From a checkpoint of a small transformer trained on Wikipedia: 6 heads of 64, 443M tokens.
MLP neurons of a small language model. Each row is named by its layer, matrix (up: input weights) and neuron, and shows model dimensions 64-255. Each number is 128 + 24 x the weight over its row's rms, rounded and kept within 0 to 255. Numbers have three digits each.
After each neuron's rows, "fires on" lists the tokens most often at its 100 highest values on Wikipedia text that the model never trained on.

L11.up995:157108105103101173087152137137100125128137137123112071118157152102112152130152121142112166123121146108124142137125111195159139107134125112173128142139140162102098139083132141086121147121116132124141141089109121128187103098119122150112141135127118186122130116106124153121121156128124133157125117119190103114171155144085124113147156099127071151125150166112138144113132125135144083118135151152110140116149185146169136122129132072113111164126136133082123153107105141138147152104153171151105100124138111195133164090139112162131119094174113149120094165098100161118128113117087132154
fires on: "bor", "- ", "t", "re", "(", ", "

L10.up154:140126100151117104152139139135175098076129110143115122102126128118108130077077127115139136130096102112150109105121148101124121115105110122146096152108115156148099162078119135144137124098110117158116135162131138151137102100142107153117125121117149123155157113134116139125104085152089105121150108134157161110131148159117149125141142080134117125177139082095136136125152125139115102125109136141130161114172102175111132119121089169126125131147136121113130154082142151136118147187113120120111110160117097089124116110164117122154167088137119162161152136117167088128129131141079139130
fires on: "|---|---", "===", "sec"

L3.up586:163162179130149131124167131112170139133140096166105116102142114161170143145127093132150120108100100110144140111129132143147149096104061153140132138151103119143141158118099087117141117125114136099146143151108090125125120093124110130072115160159083166150145121126150135131110124117198130117139081106141095109123145113137106112145142142084100187135113138154105131090108086125130113135135086122113182126162107115111106153107103071100139172157114112085137176136123122104098152133142151109112107127123130135152163145130123144157066117100153107101156172123114135111105130126118123144
fires on: "; ", "- ", "o", ": ", "\n", "\n\n"

L10.up921:173144104115100157131158117139088128103120133114131112130125136096125135122156127093099172091145143150174087160120151186104137101112145148157160132121128133104126169153123125128102181119110135133157121087138152150159108110134117136081121176114121131136123142139085156089093108176134100118080114142134194118080156148086127119125134079142112093122144115138133138134133171159119106165169096132165137112128192156121137108112120121114143171116122096112122147125129109144189144104127136132101067194157136150113122130115125153127140125138122144140130146118114147171151146096140145116
fires on: "ab", "b", "- ", "p", "t"

L8.up231:095097106164134161084150081154132119110155135108147123145138160053111145134107130141119117099203130148130177154120103135142156121116102105118141148140120118152133100130112112121131107122086134106158144133148110127176114167118123140130132164099076112132142115130078123158075120144129078146138151146167161115109122108093136110145102135141035160115109146125138116126136125123165120131125117128185125116145061177127146077129138158123136145098098181142127131086080139095151112150149115143156124150113112099128149104108147110116149113141167134158144152161144146131111172099085133094
fires on: "ad", "in", "el", "an", "ap", "d"

L10.up436:157127115169101106177155136113143120123136101090119137142136128110146181098098158147131132126100158159132065168126110099133111123120119086099110156122136164152100100108134109144120087117122139101139157133144123146124109116149086131135127131117117140126103108105148129138153138109119087141135146145107142132118103123133133126117139141147083105137144140141159113121113104161171160102148145115099136107164090173141160158155103123098110190170103069107130125124154131127092106149087141127093128163083150115141176107160098134132118156150130123172171144124166072128154114116129144165
fires on: "J", "f", "sec"

L10.up928:120122124135128111113160121132195105149130104120136129118118157104144132124117150142143172090111117174157078137139135119126158090090093143138212116135126112097157134097152111116148107163111127150142131159105120161148096162167111180099122116062118122163164139131133101155110137188116138142181115125135108155138150109157107111164148128059147183167168146137099109129106055130114172133096133130159093115144144103123117161102116126083160109156174139127137140145116108130132120153103106118113133148148119155177118077124145137114132127141123117152148135156089095151114138097105099093
fires on: "n", "on", "or", "en", "av"

L5.up1006:136120126099116133119091139099187144113142088132121095087133141136147163136151152141136156142100070137137110115175118121160093091106105134149153109126139157115111188100151099145105097127110121167155124107086151125120101120182128135158168163105092140140137111132139144119132136110144127137123119127165094159164141131135105119185144147158123141093127140135104126106108086141144112142106142101132095121143114159119135158134123091108169155154178110101124126136126140112135103119150134066084121150162104134127146085183150149091084118108132151134148175093095114135150120113086093130
fires on: "The ", "In ", "w", "rec", "for", ": "

L5.up848:139129120131143148138153109119146175114125114131141118101126144123129135134149118160114147162145138131068135111108098149125083146092095118122120102040137191112109123136159163146094108131091128102128093169083119125130128144125135128104111133158151143117093128153096120078170131137082122104160111119143103124139095095102132115128145139118140111139129089093135110141173134206141125081161111144066137114103101126105105094144154105121120122161162087118100172118139127117117105153140125107100144144114114138146126122114102117159102126125142139148107176138159075141150135130168142097
fires on: "ts ", "id ", "iz", "s ", "igh"

L10.up26:081060099108129144095146139142130106170138102082168093132136154083116136143116159109125124110110136125118132154133143107173115105126129123092144127147137117151123129128135142135120147128132137161155148089179090136120141195162134124112194121120106159129142116113090134165143098127144106169138089102161110155123134108126177112176134132127101119102110142140145124088116097158185093131123148098121097121125105135147147129188086133089180150123155131126132169121146121117113125154162139132120108113121101144148135118081127076131136086181142096150156103095107122132149114133086128117
fires on: "k", "ad", "at", "in", "m", "er"

L5.up587:104101109126117151133140129092127092115136152115114141085133121098112151131138138167176150178121097155161079099148110125136134136110106124126150129136107140116122147104152170101118110134107127154154174126121118137120096129128123107092131127133136115133111099138143166156141152123146125136104113099155142156149102102182135117130137142113083119139124151122128122144119085132181120102105102144116143105130061170098144094155133101109141130146189130147121157124158145105111111129121106080105126160194095151131101121166096171098075080116191155154133127119146089110140138097099080126
fires on: "for"

L7.up795:163158132131134141166140112126149121049140122126112169127120123095143175090140112128103164109153123146157132137121162191155160126109117107147105102136128112116161142132148132066088137156126132150158117096117131135131094091103122109141115158110153166142074163177104141138098128121155149138126127111122158099156110124159160119128163102144119104133147115145098123103084115173119113142146134076123133132090150132141123163156094124135145147116040145118139149148130104146126095147098164112119122127109155163133162126139084119099102158155153104101152118135142133125137147152143110115
fires on: "l", "f", "ch", "; "

L5.up782:176142130160093103180141152152121118156142148143133095119124126138128137120081107086135152126105138118125134111090133131182145114105102147121146139101140102130123209089135098122140128097091140122167118120064153141109094118127099144115098143133095145139145117088158142120139131145135142148133090132179092094122125118143141101159155115103140131133144146144133125141111123134133130123188103137121135111143127127133132143103147123130121157091140096094149143099134160066127131130110151109110110143135120149187129126104106129160138122110146141121093164108164132097109135154125168140
fires on: "\n\n", "\n", ") ", "|", ")"

L10.up568:132142120126113151152147128140195141090153112109122138078087152123120123087108107098147147153104070123152148108126102151177138143116113136146133113148167157140103172124117136143118114080163138117136132132118169110133149132177131136126178138114070142163119115138093117108093112150065144169135106101112091120125156120088151115144152085112146141137144089117127102105107129126149124104151123085107122123148112156192147147111138139103160129156141089123135136099141097089130118147138121146129117122152081130167139095158131140148104166150127142160144135127129081138114143092129126115
fires on: "m", "M", "| ", "was ", ". "

L7.up369:109123120130124150103109108132161124105132113129145150157117182136134154103101151123201202112114134167168080114110116167135114116088125138176161139121129108108146181152132143078160052124125135118157105131149109144133129118150131131139120115127107126134122147153151126113113116138147117150126091125147108163124171109148186103144142135103095151135124178093135112140079104118081096128114112121114123120142125145148131136085113118122141137169160134109117147133132164110179172148113129116137125140163161143129132077095145126146099158093100132114147141114140100139108131124131106129
fires on: "n", "on ", "on", "loc", "fin", "oc"

L8.up981:137119167139115158144140110165198126093115125098144118145133108163147117123095127110155184114120116117135126135112091097163120102113123134136160131085152116169106111124114168114130129137105117105135131130113100162096100138151125084143139154138081140168135149129179125128126139172128155150165124133170165153114172134124103115115097103117100116162147144122149136128112076123084132094086120079143163106127156143085140147077132148132148135117121126126138121138100121122139120141138138099152108141192112154153140128109158152148076170152147109113127167096182120148114115131087112145
fires on: "str", "re", "ti", "ol", "l"

L11.up349:108085144171108174085125062151138131133148094133164105085083138183125144114125150131141176129145168146148171088154107142132101135117077155120124115091147150099096133116148164132131128102089172110164138148101131135154089148154124067134123139120088121124129128173130169112155117123120114134144145110153112106142105101103117127118150137134146200099132136160119112142121150155107114135161123106118128124128180121148126102149111151101159125177136156130161135116108126108121137126097115083091122091098138129159112108111163120137136111146148138110164137099135106148078145110099086136
fires on: "L", "de ", "f", "an ", "l", "to "

L7.up581:112137173174129151096146129174137141106128064164077107122147173128110143120125141126167163133131101117115152090106160125137140146124084094085150126122142163146109141114132122100130158138107114093126085165146102145115125114183139125102114134082109162161132138120126121139143122158162101107123140150119087152096113111131154108091168137093153134136148155112123109119110141124123117138114088110106114119149137158105166087117158126106133114149149173120129161114082148143162130144117110115161129110130130125162105116125108106132127194153123169160137138138139090163079138093106111146
fires on: "e", "y", "i", "ti", "o", "y "

L11.up76:125132137118147131152133115059135121137148124121136136166108150195124126099133150135151146155093088154166104110126097133148113160113116120116112127083136154114123121130127115116125116118093131145142132134103139135102093112190110162135138119147113131118121148120185157120105116133156129141111166101145109189130103066121136104113131155102124197152116131162096124149115119121105103104121131120116151111114102122126079177094145112111106136141138081094141178154141104132087170132100104104117108096115107160165172096202151142128069142123145152103148171119110076104128127102107148179
fires on: "u", "i", "e", "re", "In "

L5.up590:110112095134145129154130117112147164102149070161155107140101182105094136135115126108110140120148093119101138079134083149132122197130129114103124136141115128159144163125151164118169119098123136182149102123106148166115106114211112055140176114127140155146134125135132164121094074114143146136120149109163148153176119122100126120138138137140098126113110095119146125119127114132123120125148118120103084086096098139110123083135136139122108128164124127142105115133097158072128113091119160113104118106153090152126093099150092131128107126125132129114122140125071134103130149117122135144
fires on: "e", "igh", "t", "y"

L8.up56:142161119119111158126126101180124173121158122122157078142115137121086145114144106109097138128130149109100129129138152121183099099120136126112136072145129122129137158102152092146130128138127149120131130122073126161153105155126130093150170179111129143135111154109097114146107119138092108117127138096169132177144140143062134103136134084154107115128124119113136111140158116157089123115203123103139110094125140131131142136128126141128171135116099129130140162103111093138141147145123156132177143185164094134159113103124135087074130121160148129163131095164111174117098142118096141109
fires on: "b", "ob", "t", "tr", "te", "c"

L7.up268:157072182108126164152117147145159122133141120125105079072144132107160154107131123143114165125147117124134126079126122168147120117050126126156131128115143138140113141141102134133116105113122112132144094130152150078136122157175139166122152123160096108133154154126074123153153126133161133167080125099167142161125108150107139105123147140132119080156170113144088112100103142188113075086105118120129094145097108122181122123059163110120167110132128149123104129133152177092116115112128131110117139123148123136122123127131113101154123103111138108106134136080138122117150121161139120110
fires on: "s ", "ies ", "–", "es ", "(", "ts "

L3.up797:135123131104113126116123107146148152133129140150107099104148142138116141155135158123155148127083091179171126141118125086126121147124120134116157100130117157122135132124094153125101181136138140149133138115145157138140047113148135159105140139137150121127102119108159163084133130110129112133152147147137108173083158092145110116145128127116069141122142165117109119105102092168183091146119125103128120128100101140085149116131112089121154128144166129110143153121142121128087171101141118057051108141156140136122163106180159150132084119101148128135147156104149112149130095141063113157
fires on: "In ", "in ", "for"

L7.up817:141116110161130156133144133112123131137145156141109133126088137140131159123119114116119165115153106131117116127114103120130106137133139125102130166067115118155100141160134119100167145158139130159143109109172172170142119111108139129178122167115135148173130132155136097109116138140114067120103114130097128175129149066139094127140132101097087170131163092132110122129080124123068135126163130091091119097135101163156113126152149174132134183127128112116101122115133175117131096156125106132106097142160109179135142112150114089161141136119112147160133142123143070133098119144165128081
fires on: "n", "y", "ing", "c", "t", "p"

L7.up1016:125113157119143141167147130162155120134126088136131106149113170104118144126099134105126116155102118162091128125111073070176125169144115086137132090107116128114125123135097131170133152142149133119121145147127140148158117104177125125127099141113120118127111142109127136166092143126122088126144151119131082127107142142096151093112136088079115191164122122102124107115153146104142113166126099134103149109132144156136140063098154111117109131147095185167142125093103093149108138145130145131159131128127144105167137135133161109174130143131134127154153142112140124132117129122093131118
fires on: "i", "o", "ind", "o ", "an", "el"

L8.up167:123137123182146115098116120121122104123123149083125112161120143145154137106143102102138125108086159152143116141130151186136094130136136103152128091135157119110147150136138137105130103120071144153160153186140140155118081153151117110136148141135101125138138098134093147120137115089167101113109151090123103143090154087113160120118139155106106158099096151157102079171089183127149138138116104143089118130161098138149137106127137118072110135117126138122145173125115116114154123141125110125165149112135082118130132084133131136083116141160135177141197110083102106129164076136096117110
fires on: "e", "ar", "eg", " "

L5.up981:120116173126173148116102146079146137141143114132148116069146133053135116124131133127167136161126150122077114085134122134116106162124112121126125099199138113133116154111107164156126088138114117156140137134113140140143146162146125116075136146140109137117139149128126113108122135141142143156129128070142111132154146112104132127109155173156172146135145140108070124123109100148190103125118129137128096131136133092146129134091169081104162136167162148129049135169137155135094134143125107129124152124147132097113109107180125145100107141100156149135108128071116086134139156156116098182
fires on: "(", ", ", "–", "[", "{", "-"

L5.up215:133166140145163130138104187105143110104131182120139108122055099099146138102127080106123142124148127111120082131167151119150140092132129136172156121148137118166128137131140161131153171181142130113150136165135113127107117173106117106152126152140122097118116129119088154145143128098106107158095075089138116106151142078153171116116141109130117112149139137136075112104055084116148140152158126095154146116174079178133128103126141128089160158061108120115125126136095136137130145141143101137135120148147096131135151118106138145093181147142119123172180115104067129119122117080133118134
fires on: "ab", "ob", "eb", "ub", "&", "em"

L8.up887:144147115146156176125097181129190157108136158085151149136142116121154138082150158111117135132124104132130106111175127135106140117120087090154155116137172098113149132090108096142106137115151112101153100142098096117109136200112138151123141173095101115160157135111088146126146124144127122127125115064110144142138181091146154124106173127108099166130117086137077102096121146119115120114146124138122129126157149139163127155131125128115166146154133140102154135128120154162129126141109127116148127179128094128135169109144148132124141115109154121172174121100096119138126127088086083088
fires on: "ay ", "av", "uary ", "of", "all", "o"

L5.up461:178154147118107110108140106134135156161127107128150105101112181134135136150129134098171183143113118130155134111153107153148124128119122107091139138137181171119152133109144167160104101095092133153147120145116159138126051163176115151135178112082098106147130115110095182135122140161130159115149167115166111153132123118112144112141140134122167154109093157143083120150108142122126122150167094078068104121109056181122112125133120166122150103171154131135143113121166125120138141111125069111120114115178124130141123082136121123071135129108140121107152136097121126134132123120140082124
fires on: "the ", "The ", "New ", "-", "of "

L7.up952:125139103154105152123131092148119149129164147141172152132123132157114156082096134090091135147137061170080088126098102125125104100122162129070133113139124145111157140106137102098133115116156136059165117137150159140153121118121113130130116142095131123184086167114127113127132121142108119151119115129114101094156152087124118132117141078076091152119131165119124096143141134149144191105159066166104152112124115116163130137131177098114128147125117102124153128111124113148141088147165141107150127136105101112178182129136110093130100128113122097154131143146161118126129105133123128105
fires on: "u", "ug", "id", "ti", "d"

L5.up303:147136142158133121096136133168144090128140141132119094129080166118143121130120160070137193113087143150155123150165120152112122105118133101110108125140133101110107108120129087103119067082115140149125112136172109150125145103125127141125121139125082117130157112185139124124083126114122133111160130111123083145084181158143133121158124119140097148153142178133156116156123137134092127125177119122120132115154134128126173162106154147139117114144162158105137135127153128127146195111122094125145127120118136143122131103117105152121129131122116121121129128149128106241124107142157139152
fires on: "loc", "min", "oc", "Mar", "mar", "por"

L11.up809:128144122149130125120085192164174103111136114113116137117117187126146131123120097106144173125116134141146127120139097114129110123098132100121148085131192097139064134151137134155140175160139140126138151112155153126131138127140134115122126192115097111126150143149112130150100118157096115131132097129112117123132157143111161114135184087161107138180113125143133120112086117172130153108122103122148128124171145126168091144109120178121169132121138119137143165098161052124160125140137146138133105141139130134115129125106091128129112166131107164144160120143179116162111123120096138102
fires on: "m", "ec", "t", "| "

L8.up198:094098163117101106122183112149122113102120110117136121100138166121094120159152123112136103143142139126142110145093137143133106123097109085096101098135140132163078128165160173136134105128106134159108145121123146151142152156117133151102109138120100113143144145151112082141127109131132134112128130120194151149116134144123134099125134114161112099133140131101170125118115136177138098097150119080083084130128091129129186123138116121092127123122150134124108115097139113102091141162147137110121149120176153177129078107123143089101086129170151127145122149147143081147128130142081118153
fires on: "er", "ter", "ed ", "ated ", "m"

L5.up320:136133156119125117124141123148155114097124149109151159079119139134120128104087152114136127125092104144157135123118148158119090146083127125148121113159143132155133140138160129131063102108101161123157094103104189136112110185131094125116143162120109124141135122116052121123124165159102128146105137084147086167102149111101176098134159179131138142136132135128109133121165131141115117147123097107108114132103121135132107140119130095123145106133114100102118129117164136136177130124150091110157096107141116152169108090150106072143122159156153131189104126123111117125122158140132137119
fires on: "the ", "from ", "of ", "-", "for ", "at "

L11.up939:129152116145170139084090149129132123141139163092155115150096125166128133077104108127080180118124107120138080115114122159160099124132084111142148147111140085165151170091139116121105099131088161135157134136116104150109135162123121160125092149075110126154166121142119151156092108126094102164170154147129134117120163072095151135113133129130132166142141139131164095156107174131136125071145120148103135104160106116163129133170170153103117144112122067139166146117112100102137145150117127125155129161114109124128153111123169116082146124148119111146138099162087106137117134115140110064
fires on: "as", " ", "ord", "oug", "ill", "e"

L7.up589:136193121150113140142158085112132112124150147096119131123138152124110130133112131116129148119138104137112128095126157131142107145121083092134162118121139114123134148116101129143070136154122120157151164146089153143134142132131117092123147162150104132117157147185118114159112104149097127151109105106120134115120145150119133113141152127081130166153162151101098105171140116110151117112188090138104115117157094158124182090101088062125142148146189113140095146131128148102127098148099124140129135165180148096138132124143145137124151181131161175122130176111110044126126146150117083083
fires on: "-", "cl", "p", ":", "ro"

L3.up368:143074162133115100149112157125191113148156169129132087136070148139123155146124117143114149112116155147112124122140107160115140098114124135093150124129143108160150152088154070109145105120126115145158122121136096131121066144140125151134117148113082140139145126148112141158045094104129114165118112148124105123122196122142129120196134125160103126144140167151115126119088110147139124106109166140115124122160125175126196132134146162121157137109123134109109154136136097109106131121132146117132123176156108146132165112135133135103098109102118139111196121115114135162154098141124109109
fires on: ". ", "| ", "|---|---", "; "

L5.up101:102122109159093180091106132098142138141144128115135115143077136141134135136080123123155137122131137138134101144118122131154129106110119139121151132120125101087132165097123173142151086107083138146151121158095179154144111125145098123104105146126064130139114134168153135113184113110107119119099106106174148162119082115117134109141152134129134148129120103168100127126115093138142114116148109175163107097124162115152088095081135119102134158168120157166149160129100167102103145132113146153113127148123111178139082128105122117131115147141129150144137123127110112102102161155147115128
fires on: "wi", "L", "sid", "od", "l"

L7.up46:156133159158149127141141112115127131156163139132123132084112118210124156148133102121123116184144134179143128119127109105158109150119122113127099097087134172162152116098117159133117175145109136138133133167134141130106116170125126077148132136136146110160117129114102207076151145134102138108074142086113101134159146099128164123113125144162174114107102144167087111125151126111170081128111104121095115113172139122118174069123168136119123116154089101085096104096118133085157114118125153146128087135138107147147093106143102086092131113163081116155109127081133136105184136153124148108
fires on: "es", "-", "'", "is", "es ", "S"

L10.up649:154152109124129159132162143120190142131149169083114134142120120125149108081110105136161147103122148145128134148151153152173137091128117135130187128168167157109123141088124133124122106178149135135172140138099127154133113133158093151151166163143118112118137128136099137121133132108140131147131133107113117154170132100113133110158135136127112107163119144164092125107078142139137172108093170115132147088140127120129159131120127138054159094099139130088120146109120133122136122138097129124157138144127091114135142121110126126128107139103161129132179100062147082116133097116073136137
fires on: "eb", "em", "av", "iv", "pr", "ay "

L7.up137:144094074120101146147160122116104181100131136143170074144108140116093123132117102135109125115100083125101103103100113158155117167110151097121121102098124155129112160129148109142107098096152165139111135083101112145151130146154115090154123147162172177134146148131093137122087111146111130099129113108161142137111149098109099116175134106121123103102117105115123112101109147155151117153187126080136111087094126166130116159152107139120120136132158141131127177095127133131158111121138121133116123129154051167146125103112113086136122102170133139138153141104123104158102152134100170119
fires on: "st", "k", "y", "ch", "t", "w"

L8.up222:154169140133138126098145086148146094139135163109150106096114147154103169145144079128151122165095143166140160102161130100138142147124131113173155086095114138154126144135100141106092134126101140140144149139125150145122120156123130107159124165148133160114103152158123171114114175165115116151093130090122081131158153154103124109103160165128140127146152156129108100130129094113142080126120113130105153109131110113115164093147085114139121119154117100141137128122134102061143122138155104135105105139145135178111162103159130111136127131106117127133162138097154091132124125152174111072
fires on: "ro", "st", "s", "-", "e"

L5.up8:138121117136110120144166115128166134121127167107138109121120177104113137123106084107159134162115113140131165099092122153127134145100156117140144128128125180131156188115174122098104114097086147148138111127089151127115082162126086119131140166095138152168142095131065136168113129165133142146134132121163095158093135086136158104142165125144142139124106119104123129168157106105130094096111115127138135145135117201144147122123116162129154113130150118154116143092125095056119137112137122131131103142155094139162124112131111135120104155129133147156130110102153126155121148111141101178
fires on: "The ", "the ", "\" "

L10.up186:144155128129089142100127125095122130074141140094125155101176161116143124135150062089107141146162114204164154126153136167090105147118105120143134082152143112108146166128133117088124149104118154162178142108124187157156124098131104155128119145122124106123076175165144161146062151116129088116119112117124108156132139123124123117111171107155128130133110098157107088123130131145105112134130110145164123113135139139114095115122139125103145103102141102164114147112115125104127141143144129113103105088106128159136159102119127118072142115131162137166149120120159090119156118147134113130
fires on: "ed ", "f", "m", "n", "l", "w"

L8.up854:148137135129126127180124094146177133115108088133131064146109154172131126118091089100192152098132122115132141112133128147162148115119093103124123113130163109098141136115167142116073083143071117132150129131115136162095136162159123130125120145096084139161127119123173117135108145125102148126139103133134130130138150153107115096142149149097161149130132098157123119126144114108107107131114097157143128116129171124106178115119084128098127118131086158122141161148077171123139164160137158106170128111161144109182115133109129130136123165132085145130126117137118128133139146116134123106
fires on: "str", "o", "l", "c", "tr", "e"

L10.up757:201133140104110173138147127131127117153159158092134138156083146133101126100112149110105145116102112124102100147104150125135118108143206117103122135122130111101123140126112095139115143114118164137155121071130148157142138133128109132151120140134126131148129173102110120095099129122078123110094134126118150116131163108136109136146152120155094164104128146134116093119111166117133148112192160133066159097102129151138120152163139161115146142144077134149140108112120125119115131153102128112138098162166071134150132129122084103151109094175157111164143132145149127146113102139126182104
fires on: "tr", "c", "p", "h"

L7.up259:180121146117098155116174109123106170120147102119090098134130141110100147140133127132159138113112136123120113159093134118146131141121161126111154148125121168158119156145116165125057124164129125138116118085171165142105137121153147075158150143111115192124129098115101097097116128152118095094133163114129133183137089150126100121150148094109111095165147156130096129124130115149120115109153136104137110083170147146105106108093120102120168161120136089119098160116096152140167148122139149139140106148152084177153122117128115114183162127166141130159126149112130140147142139173080126110
fires on: "t ", "t", " ", "p", "b"

L3.up782:126093119180056132111138124116113122131137127095124102125106148156145143151133086111162147144111158143124128134131117160140105125112154126135148151118129133143128172097168157140156089116083148153145183148114138135120107148182117102125120189078102121156132110134089166109134126121099139157101136109149145200106144124119178128155161042079136148112116160147115138115119136132143129062139095109123125122157098211131129104114108141130139130107092130121151116093117122106094144119135130088131113138140101158110145092163135129091152151162127181131168102141135123129125123111125100142
fires on: "The ", "Com", "al ", "ational ", "A ", " "

L11.up944:116082123111112112146144136154132117126132102106114121114158153088105147115069165123152132147101084113147092129135120147146109071099129112141121104114115139144084149094147103102112131120111105083142130105108087155145109121181122170062132171107118131166139125138122118112140163101098090124144090141138136121124131164141131107161136100092085125150154130153128116140139116176137140128127149175104155095161116139130150124115135109136160135130113100147105124078149151145076107131080150129114094197138157130140130149101108132139142125137129159118124127154112136137178126159103094064
fires on: "c", "sec", "rec", "ec", "il"

L3.up117:103120111131155126123149165111127154170162206137148111138104119137119161099123100115080160144125157148095126115162069148103145117125101118121149125133158120156155147107142095152151138136141141137129134107135110134102108157112123142132128169094089096150141112107123138163089132117115120190149148123104135099124148103112125113142137105166094133136166173142088118124085133119107116128114131134157155117173112141161144143154163160125143124092157142129144130143160120132138126088065132127191135147124135115132176112163156145113123117123134121123186145121109106156137073114133063143
fires on: ". ", "| ", "2", "; ", "1"

L10.up789:212097129132153145143145095117162168149133114145111115115125179152141122125105109168153134165139125133104130079138126121172102121105111074128149121120158135139137130149132144146093128136075146164113106139137158143102136176132166085118126183095134124140110164126140141139100158153108118099095165134148120145121159129130116119151149142119143107137117096093111096135144096153164106100113135101115097103135046147112156108138142097121142123119139099124097130111147104107149122116124125155114059171136135118143115101092119086158114163114107159145147159095108134160182136150126149095
fires on: "s ", "s", "es ", "ts ", "es", "duc"

L3.up537:138120152142129172133103148175163123119138196132155066148090111135162180143108117120118149136123088142124126121157085116127158110107123125138148129135123160160110152107161098123151065138171132141157127153107117122126131131119133123110155148132053152134147137118145146101121103066135142169118139168103109140109147093109146116167140109141101116121170159118100131102052141111117123118142131073101106132156103184130146139156129127131167204123159121105161122140123129160129136133118131121114122157153109135118146087144158139100121117141113134107192115080079115137122122110093103098
fires on: "| ", "; ", ". ", ": ", "—", "ember "

L3.up536:154102160109136127096126128148125131137130070121089133095140135123109127164121155100161154139139132141069118144120132153156110156119078116151120116071151134080081136124139160124114152151078117106124110153156142110144104161108147180087103157175097143107153088125097112132141140123125136121146126127170140144102157141128126099136135134164125141127166126107147116091181148142156084089146134146124144128095119135136105118103120081133138119153166125101129140113140143109113180150128164140084138135171128139129107121125169084184147167117129133134117157172135104113180123172169138109
fires on: "man", "ts ", "s ", "ran"

L11.up2:111154132151110165123092116160160182099158118105165154123078143143153162122109152087146141129123095159114068137131110131182132108140156118117144103149128172116114133144124131099122148155118144100132128135099135135129130139138182124089139173105111144145118129119121140125148156155133128111130121069124080138165113125104154121117150107110101103165163146082120127078113089134111157090159106121101099103129098134161127127100152090149152124141105089157142115133107113153151100167094123100147108119158090140170145149127095125101115136138103128193144120123125130143134149080140134145
fires on: "th", "d", "ti", "as ", "on"

L3.up215:100135122137120122110138103118138164112155139102161143122126134136122132111109111094095117156101144126149163140132138103108102172066138104150128121139125135079153152153190095126112126115110137155147118099127118151106127146163118100119152138138139139170117140123089125100077088124118122166135125126120085144099171122123188107147142134123111143109124119097166113140162093130120106140135133142123150121151090140198102120134085163114147114150129137113106129104140094107166175124143137083191122108152077154157126100147131151123091138158114148133143140086113119156120143120174126129
fires on: "| ", "- ", " ", "The ", "for "

L11.up840:153138124139156163156180121151135171126133151162185127111090168098112137134110099110086134147089088118108111112116118139145100167104122137178148122123118171098116135112122114102099143140114140167127127098126145163121149164146093105071153137116149143134134176115105110140120120141125069152110144103150111109158159115080127124137150069124090117157174133139124111096151109133149132146176115099142152094144121194128128119113104118136157146123146124132145144096154092097150109082082123113097083123123115130105170120131087149128143106135148159184137138105118157139121168129066156122
fires on: "B", "ou", "b", "y", "'", "p"

L8.up34:162139140143075144130157080160138130152123160101167117156028132174147103121108113132115106129084111151111105136128071130126095133119110123099122139116140112156128136103117123154101121132147138105141158168131099160116120165136115122128107136083118093190124113187112174133116133125145117130126143127155111136138123152105129100091123126121153161135134115128129081162062124134101117126128127115135153119108113111159153149142140118084110120109122113164160151168102111128136164097091112139156131119094123135146133150124121134120118125164111105139191173146109109143148108138117154097
fires on: "str", "ord", "pl", "att", "ill"

L10.up572:153100114121188129162127181150147080052148134144135115152122134103135162146130121084133172145090117148159101099085124154123143119128072107127140162097127104108138149101147111094148096106109153141145113132115109158140126143126141134119080090160114142105085136122138133114083146094139117152121145117129125138147150098149137119150113171123112135147150104135086109119109086119106091118158138148101095100141114129127140147099101162124154139175169116125121139136123126147141149183095124118156098156137130162168135118139090118127107115114092111134102098099155099119121172123138098139
fires on: "n", "ber", "on", "end", "w", "ol"